{
  "num_hidden_layers": 9,
  "intermediate_size": 2688,
  "vocab_size": 16384,
  "qk_norm": true,
  "bias": "none",
  "init_std_down": 0.0445,
  "lr_mult_o": 1.25,
  "warmup_steps": 24,
  "schedule": "wsd",
  "decay_fraction": 1.0,
  "max_steps": 3545,
  "dataset": "wikipedia_en"
}
MLP neurons of a small language model. Each row is named by its layer, matrix (down: output weights) and neuron, and shows model dimensions 160-415. Each number is 128 + 32 x the weight over its row's rms, rounded and kept within 0 to 255. Numbers have three digits each.
After each neuron's rows, "raises" lists the tokens whose logits its output raises most directly, leaving later layers aside.

L4.down2495:141116163143152083174134099124150175134201132099133136115155085173124161194142123134156124118082109124102150098130082138123188122098134089120179085117095114078171144117120126216127100130146199101159110118108110137113145114165117141143176104142095180182158128068180107149101133153097124153092111133164183073146113112112069105114124192157121113163102185170151123187111136118106127078170158151130106184143042160153128143100129148102172164140146146154215122118112098154108137080129110112128145152162144136122158167104130134122154132094109118101113141093088142173095124054127064173069146175177147149134150126167132148148092117149173077087119163110098175056125112189202132091120154124083127135149089161153116119103148125137074121055091113135123158074089113042201110131100124
raises: "\"", "“", "'", "Trophy ", "An "

L4.down1297:173146135178086140126159147167101158135135126099136155109182148174136141119140136148195094112233183171067116144102119143111134121151100165130154142175090177096090090120122151143205143177100136137129133153111122166147113061125128072164062139133182104104097182129138196168092165062119054144142107103203150139163109122104122169163132059148115108122117122094188097161134143165151169128113137114141088214171173139133074133117098099078131118125105194173110141137123149106112115111108182172126149110098103125116155099068165167148165163110121124090120079134102072103107115160099154160132125160206132078145125202125090146128167047082124198132150143084165074121132152098114180092148169170131157120112175167200165145140113160165162109108169108104177123116169089175148089130160144
raises: "why ", "important ", "uncle ", "influential ", "key "

L4.down1300:067152120162165170152173128134099110041172167133094018070129111125143113053062081098140158146158069114106106091106140075121122151088141138122122110153166125103069125120049154139109093183153154173105106123101156125112133107113101122135094099100113107075136103105093130140130079111081062151183139106114172124158102111119101071152110191195123131142119126155150089133152138118131138147151150165157103085153170122133175090094150090134139122158144075125097167141150125180120080137192118122140173151138109070145202139142104170052135155166159133149083099127094135125118210149100117123170156167129115113162108118073146136096165135109144140120171041160194136112197083086129108091122125171169140125132178182161117129179122117184154138164106155122106145135122126104113137100150150
raises: "it", "it ", "them", "matter ", "himself "

L4.down1728:148099121114096085187136163073094094208102129133158152130098078080152137120178129147146079133148115119147129181108132146122123113081139135088107102116079143140111143144147103105099087090153111139096112127139094121109116127140151155152131160073146129164104129208088139127171155133126149049204136147179139088136144078126200102116082145051158155157115118130171143107120135063076127152097151141144079127118086142108129130195140129139127133085121113108117098102157118129142118177111140170151143086182114131121141179152085095111206183017098126064126135129108168095111057133127139089156105184132097082098087179088155055127130123158170153133122112112132081145145106101171060120093119162113096102152110074129198111139169109105151126135124109116081158117043124114115086122079181
raises: "years", "year", "years ", "days", "boys "

L4.down1692:129110103121154114124102149167057172147108132125161126104142108136097149155144164109116100172122173090128099106197104115143111116126123083155121114094142096096133184129199128179145150130140173133110114129096128142075116146088129148175125100096101142061137126131159159164069132107148146112108136125136149112153106178095138129116132138255156128187195122142163152144105130131141098126149156162109150124102137165105192125159128114096105107144162120103084107099162114115151101087154135119127138164154110130095165110141151113164149113082114111139118141193087172129154154175148168092150141108125173156120173152139136171150112201126134099095124111153122159088142107139144140106134156156097107101116124132131119140116085175141152155096132154144118157131139102208180149146105184
raises: "| ", "(", "==", "===", "A "

L4.down1561:140128125117167117120079152141154145124135103101136073114121121109133085094133096140068108090082118146129096099097149158091152138162093159067118084128172163127207121134135088143096117130126118123116147131117092064160112132097150168142145127076120111104119109145081147145079137122173173110163120155139119147125155141099125087097092147170110127178104210103142097178125088164164148070176116151086123182088146138177166075146073164146145193140128050117085111079159191105124126111110158137187139109156181061135060164165095104093206140081170107136123151117183137151131112181129105140188073116123050102154128088185144117122062125113164140143080137134170087118173106192149127080143177149083207102126122171137165137113144104101149166196162153113107136198142113122123123103099115
raises: "would ", "was ", "could ", "were ", "had "

L4.down320:121124127171115131187168122095101161120071174111114132142096116135166102110083180110103128127097137174060154166117086164076143131166125161128092089134126152133155102145117133098154118152073098084172104096076119209163136125100164089103134155146089125066108152111121165093081129097100125098122083133183033120140086087074079123093131142110080141129130125136076120100135140129168198134057089104100151102153102137118175124208148132155084151112123162144140123103143142146152150113081143166171088139106177118112115095127139095094206130150146181101130140114151187131113138129125199109196135135123108138097175124142155092110203142137165138105126171148081163144167152115164114144166076111108109137135100122131128127140119123158136181079101134159125099100063142141109110172083191
raises: "of ", "Of ", "direction", "aking ", "Country "

L4.down297:118127125148153126158150107189148169166091133109152144120129083092164165144105125082134140131144128115164131177061150107171084101139114130176120164102188079078108147142126138151124161130116159109160117124169127116104162106110151158095099126100125112106168110124085119176062134130124138108105103086111129103154156160095100148149186172255143156094099088123146145101130096142158131131087137138088172113094125134016162170111093082135114142119123108135127117129101118112140137105127121175096159117135176119116148119130131084132159179083111135113157130155149162178055130164129140123172153108131111145090113112178104079161096118147132182166184097152179123108140096104129144149156153133125114161082084163147131159105074180142085102154172149137080128144135147178123103178115131
raises: "she ", "he ", "they ", "whilst ", "it "

L4.down1790:117063127142106098174166116185112191134098163140127149134154043120163125139044163179130151149197127158147169110167116125100120096169188128178147197153095112131097149148081105149146135045136146108099134111077109104160075160098122134129161092074125189114118149141135105110135122170104108126099121124069109136097092147127112130169049068063089128122096134091133089086129164079180167150125110077101194141169098122115066137115140133144136111129174087107082102106157125131167132118161138123127110138150125076154122111114152108122126111163160134194127170170103158093119132107093137095066145115173051107126152092170104081134149086160145089179168128091107136189125105095150154117125121125104110188150106129105087108179120131170112161222121121099147146085125126126164175145106139
raises: "om", "om ", "ony", "oms ", "emer"

L4.down1192:050158101178133122117109122125181113114171166165167128107198109103136100121145196128070094115142170096137146120156091107073103137112116155170076150131109138140110125112136147136057142174077087141232163184120109120148096102118112113160142094112108142138125084077140113156135097176124135105096119160071151181143069119133084152106139118157079116186127111134160125121170195118091161124103088164124156127126121172140209156129150144123115110131159133150163149141133136168137153081120153160117090152122130174113103189048162152146149161109094143124140190142162180147137155117096154197093086100139176184116140171110138140116142091199130128192068179098102179018098123196106102182158195144122165154113193094074167144100073169137154136148102143121095133089093197187120059103151132
raises: "month", "year", "same ", "year ", "day"

L4.down898:123149109159106117090115123138158134118097161119150144092105129117127123076086115158162115103126114144104138154170101114108118131151136129167155106102108172145136112123104151162102080123115181115130148123114146071109114132126145156162101110091118099125153105127137137122142092108138130144131188155099132172130121168106114129154143142255127128097199109146109147115136137130103138112160171126094169144140073183101137124167103098099145152102098151110098106104144105105129122105155144125177076167127138111095105119192121104179137100133086123103137119180132129109094146200164120136167141097130077108124163099137149101118133148126138174152124133137250158114130071129084137118143140116128145150120090140141086106097131146128134137167127145115107133131114157157117125133116151
raises: "==", "===", "== ", "- ", "=== "

L4.down2184:131194160138136125139132138114159164104061108117140202101126087146208142159095100117138107128117158139167132171127139169132102124161091084113112113157095105144104163150098153110194118164124154069148149187116138047127107132125106152100168165119078118136124120151153152120117154042121127113169153127106162159090120141173203125181143115183164142090101135172109211102134173099159142148134116135181147087115148120118140095096110179073152130123127122107109117124147132206090135102172123111162103144138128092147139119122111089120139098140138103180124102150100132201155177213129126151134109126124105144133102141141156158116133072121091150085141114091160150142139093152129154139077077108124080149102089118137085137126170158125087093155130099134147096141120166177148168128151190
raises: "he ", "they ", "we ", "why ", "you "

L4.down2137:083105105101037169043108108132126132143107128158151068154087145126137165097111140169154156081162123142151161113130124111093117082160123181166155041091106138106128116084149133101108142122097074104117109125101091148129144091138131142106185069105138123130107109080157108131092098114113128141178183124154158131167119116113088127141134102190117131127112094129163153085137076126124144177168164135103112137181146114197112197085172183152145130051142100139179086147099114072124155099132124157089171070084133040118116143119126112187110100096111151181156148145102150069163179115102129139116169169110165107180141127145168100106113115169135121072121103174129177083123156127123137114166193033106072131142130143050111145115096140125155104162123131095091157148115124194184132100143127
raises: "like ", "though ", "larger ", "greater ", "so"

L4.down2471:155158140125135148143089136161080174157080182194186140111079141130141130162111080159163100139167132130143108147178077168073107110138188219135110203153173117164132155122118129128132121102077128069112175187127122092136165112163130140158129125155153100153179084071141145158132123131163092159129193105152196146167159207094233129189110174044094181090127132084169162125111097137172129194159121151156124080109103135144078128095131155114114101040091068114096155122153119130119166159082116097067088134070113123134112128169151070130156123107126154160083131053101250113123160124104115132033105137105101111123148160112145121131128160130129119138140094155105097139125124131163152153115144116109113151073094184113139153126148145139131109145143133197104129187121097178117182168220129
raises: "0 ", "9", "7 ", "8", "8 "

L4.down545:113130109051107104103131102083128158093185088104121114223101110154089170126105163163151119117143121127064141144091133179116145126134149156141110140081119111176130119160139039183107185132184112164120112095052145056095117181164096136166136122106059163076135101205096057157047159192139116094161134154132143121151121114176117133113158083123166119102119130123169108113119162093130113152154129124050086138096121145121137196153086137130140136114170125083146112117145117112148172121172154117057135094153097129068141154090087139158145123026109096173140142106112146094157108132076098123107140110107138161128056157136171139094170128131118109162117121151160119140096164110091134080105147103175125144127140124122125115099143122103162099147123131106121140110125195172104148090137089
raises: "degree ", "classes ", "college ", "student ", "students "

L4.down2586:149081128130169109122122131128124138135122133134123140154141064158071188130118148087161136139129098078101136101119128205125145127164159108134120104126125118179171169194094141139139113132093164094130134179102149098089110113147109138100123151132108148160196110107133174146137171150082101120141154111124154036165112135107117206115201163121053109091148126186137131154088133066161133087171160063124065084163113131174112142095146164145145135096137129147166118187124173132172095111125171146131146134121135117160123123097105165116093171109081120150130108121086159177071102124054173164132150109141200124076059166204085172112100120170097127147101140126115078111119169119118127087173118183139152165148149122140137145147211154143165092149102130141105140113177102141196147172128131
raises: "\"", "“", "details ", "why ", "evidence "

L4.down2491:177150123049065175165117107107109104161162125178161148097073086206103165110128089165130109139139123161165146091130096080132149086129101111164121127117089165132167141146116185080138081186129132150116062154084115148131152143122102153145193092154095129198120080163119165089171113105151111153035165130139128156146104166144132118165159119155164075076156089064070077030121124182107146081064148144113111130172075139159110117136105142086112110156101168106105079132124092153125074122138126108088057124136125143148073155123101140162130142161099152157074139124116112136119172145110122157079141097117104142168193130154181140094150173094147152114127138119142176215165134189154071165125101080151134088104132159105083123053140093184111146136078102116108169125080179103078151138143123
raises: "===", "==", "==== ", "====", "- "

L4.down1782:152148154142075117164140151104149137109138144144178149126120110163133182098122143191150146080111103084122075078142137111100132108137091159131164143108130170124179168089126183171171087134157172105146125109107067074115094113154124165152089169110072111093159081118155127132115114154195148114131102181069156151126113161134213153184120095097167103174142103144135121064105157117099173063149114155096115127134096107126134114125121158113130174120070151173152122142087060147123125118115103129201108147160120095142087128087083126180168138118121188138084136094147132190124186063131133126127129107119078102169171081094126128178146087151093145101072167126211165119179126121110124148109102087143171134113109071141122114129105139131142067125147108083106144154071186118102131113162113
raises: "===", "==", "== ", "=== ", "===="

L4.down452:123162137089136146157097098098171177103082147141136115145162103150136128166136107065106180160184074142182114169097146150090096109147105119096118153125183084214118156182194184161116149150140119191124147179171070118134110111160141158186109124163134163148134097118111134132062123101114129123176164110120191140171138101060115124179084110130148089111090126135131133088116179147178149076187077145136137108111167141170123093150145119164165137044079082147131118182099153109089051106155128183099059193139074141167167196117160154117097146141139028138124176112128134157149139098150111146168173103130116141090127127096138136137094148149150166110163162097116169131097150107119096124163090095131096065143155144158151141120092150181096129160074111121113185160124120111121079137189168
raises: "202", "201", "200", "en", "ov"

L4.down1244:168115089110140112156098033132102110163143077122146141165143134110206154204137082126167102149095114152114133175193167137124075121142147196138077107160108166172119114105106133125157102191114095208136166142127078130084123174147167098092112076117158151128150145159118144156153184159125095115159120123189075203158126130112153112106175103145165147111092129100098149126142104166113139106144063107181143102154115140160114088092127125104122135085186121101112144124125126095168183097157122097141151095149144160142082130122174109078150071098149163119167150081134118094104097171095158116108109071091122127109146106157125123109053171132114104184124146093136091101091084064199140094135137152102131149165159130144151157146189120087157073150124111147098097037137135160131138154131066
raises: "until ", "through ", "on", "ons ", "ons"

L4.down1867:180179129133198151110162138151117128134130116138115091097177138076173116155184139126148159163135110133129135162077100133182113144171097149108129071140117126075092198111084100117167189137056092160181149135184078072111133190132134148092117117135147163092200167152112145073174126097157120090073112106123142106111130054075166150137145110083182110141162161106108113114142121134129143123195164086110111161171111099141155154133124134131115178117100152162177124140139170183147085092097132137154118126125165082123144129081145145156096118124139177147174089142050149110147163120147092109099142139138115095117109096077181137117047132116076099112092113138139193148087117097108159124131136135147144183101095088179105164113153128120125114108128117130158117115112072171156164117108146
raises: "designated ", "described ", "titled ", "called ", "named "

L4.down2450:140118130128115108106134108104167114078092143160147122142113114124162159178166085144141157101098149147102115151115130126112079196193086134084155118127114160039136119082135122111123160131070044114168101130167138168119146157078140094192115149108081078165118123117111102158104141126124072183220063139134179150140063161113127171171145162068079134105149144147097128121132087077134102113173135175117121153118162131180083160076086138154140119131122138135144168121118084132094103105167131062045120155167160154105127102168156137132105147117125161130167097122114091158082119109078115132102127104212137134132035133082116091137167148177164115176124159096166131130130139084102096133143140142187133130116129119115138102059101148097095165177151143132104105130177146159089110116154191
raises: "something ", "a ", "an ", "either ", "another "

L4.down443:145142119117166136105156244083117119172129098150091129112139109134153116148104105142110145128145102170148116126120091117122114074117166126128102118128184178135196125177129128092138130154116153099132144111179143128108177205121149157174108130102068141143101084111101118168089131182104194133112142117114128174109159184102067097115148142150115148135114128119141120058157121075115116121120101159132136185130136100116138114103083161128144179116058130102103175150165181133107189110147142143128137100097058122102181123186080096111100123162164155105113151095134137096111155092201113069121082088124080112129127127141102178113115136123045134162145151124185094151130124130155150114112136129147097087106135162137185147084151141168167160181143133064188094165146103093128122109120131
raises: "would ", "had ", "is ", "could ", "was "

L4.down14:149133139177171126098075147083143150161189154158189109150156120125169149123092139122123127091091116124145131142182150148137124149111136125073114080186065102122087175145189135095085145091144076119106120166154116141133116085119112114112119081116102109146168096140068128175137108122193139117155131147145158183160151102123191150137103126085149140152175068102120177104143138188130125166092030060138126151217138087124117109126177092081163162158139140117120169162119100142078111134121152168099138127089151115142102094122139081144113135143172119126155139100129108165150110164048052206154103178148114100110135107132123149134121144070116147108141101162156135150055160118056115095135111051096146181104109149126159154159183098118169116132135144087121081125091097104174140123114142
raises: "daughter ", "daughter", "mother ", "mother", "son"

L4.down872:165155141132155151094128166158101147104131140182116179128110137075121114129153151118110143142126145087131093121081176150123075094130134146160110142101194141142152142148130129102194137117146170117144142151067150082162125132113144081119101173190123107059139128118064099166102145141091139105138156131104133145124144211109141146106170124172156146138119144142155113118141134131172146151146186154123095107127131144075103144148099141174125172150077058153117076148088204111145167154111093143113155128145105095113118177065101107075105080165124155107132099122156124198054119201128121115130112044144094105128126108183113140121158083115122102138130122127188149092116103140110147135077108097183100054131148185108098110135108120119087146155094142173128132155194142173139151158187113
raises: "they ", "he ", "we ", "it ", "she "

L4.down2265:166184089120102141167156141174109128125124116135129116122111109156102117174176112106094132105146118130116098117167134104131085122119065087213130078080130072086153175104118067112116128158157147132125105105097153145119168081123105122131112095109165157124131173098123174144158151113165188119072111141130167098090161104150140085071181167069126164090147136213146142119093080081086120101148101087169127133186150112081102130105089115138129144128117163164092077103160159157164086118178187207121069137099163088193208120125149096120062089033158098164156126154090124099134122131115086129120077091150137197153187133134142098087096136126176142137091137089114139183094177140125103110192180097088128126130100100078139117094081133155163126112071088154142119086164135101120079086106160
raises: "age ", "age", "point ", "point", "rank "

L4.down468:174135154127180148164131073149143113207120176113121173149127134107096116201102145107110078108116111112117217122139180073125090113004130187129107125106087068120190152144117114136144068116123099150148156200145137078143048106140163162194125122157164134122142146123143079133169071157092121108133141111098129132114110116146136124121092144160140098169161106141131131059203143131102105112113166136089141102104107136131097147140151141135112121116162100067117112149155112139154100111096163114115106164125126154194081168107092143117165178109088180088095117019089138141107153204110078131148160163109139135149171110153156075196144132177175193148127129110089152089074137166148133197071188153161149111092109143111180179124134107106083080093129106100156155095117103096112137131087149
raises: "year", "year ", "month", "Year", "Year "

L4.down183:141121160175134133112155114121093090148085145065173139093116103186093096161114157097107063210059117094133114119157124110103095111105152141102115095161090127159111124130052095127122164115107103123150124132175144128159071153087098126093137172103171121140150160127109146177177178120115145051174166138130101104140117100160152083136114145088085186101128118136153089093134182117092209146149163153157150164060068146100110115191131119112133116116091124107075101117109093127157105137121154135156169152113130176106111163076104146142204174162175115110134095148164130094160088127141122113168136178185095112117086105110171106133183097179124204079119170090127080133111124134138127145135181206121136191165104110163153115117143131095115141154145124100124105127066038152103100098154132
raises: "years", "days", "until ", "period ", "period"

L4.down1159:090133156115172089139110165104126139101142138127161096139101152140133097091203116138088161132126125148156116093139133199115070098149124103154112062049179111103129111107147130105118146116145169118080144094108136131155099124179131133087105126154134133131160110156131162082168100063157065085123114153082134163169183148101100108102066170194125027112158119100157187137122134178150112170105131142191132128144132158140130129112121103055132125088062105059183117076105127144174154126142111072123134172150163085122156147113131172046117132193139121177118132115147078133166125129171103154134127104144107144123107146181114181136126138116187185126126073142107078078159109152128155152158072157118102151123151147067101159144141108143126119095094154158101116136095118128119107145162120
raises: "200", "201", "199", "route", "191"

L4.down2221:152119159125148116142159167167155174143141146176143153178093101148143092122151107104127127134085123110096148172146066065133083099135061142134102155117125181148143123129185119108104101160118187122161113134059097102158144140171059131122139168116132147129088142155129106049133158158095119149140159159151117093107183122133122169186100097080103119107153147115133176174204123142168169078088157153172094136192125135114078140123137153160123119138130107151070136208093104120160134127192134176097171096132126107067105085169160175134177077087120156192119077055111101105107118159119068155135114150111150108153170078151129105075126123165146130108130156117107146106103142170106108099181166135122143149124100203099086119071132087060006114139118143097169107208103132140115139081019139
raises: "having ", "becoming ", "making ", "getting ", "closing "

L4.down1211:135161113102146141161126156154121161132153112139150091069154120123145097224105112130118121088069169111159126137123139123153086175153115118125090106112075141165106170135114065112109126132148054142117108150110166159119127119123154148097094169103127167125132101129139173154156108147098129125130130132128077150162185137054224141152094089108192133118144120136108114128146195099075212133165111129141130142116081159134163122109128158156117140095199128124131176170158151046163076129136138144124163171108149125123124101118107156119184104122134109142155154155146103183198110179114112167150113101145102160106069096135080126128099101098103179081160091078070102146137081182169147121099167144132080158177090120137115169103178105125126112123114130052111130111114118141176135114062082
raises: "197", "198", "196", "201", "200"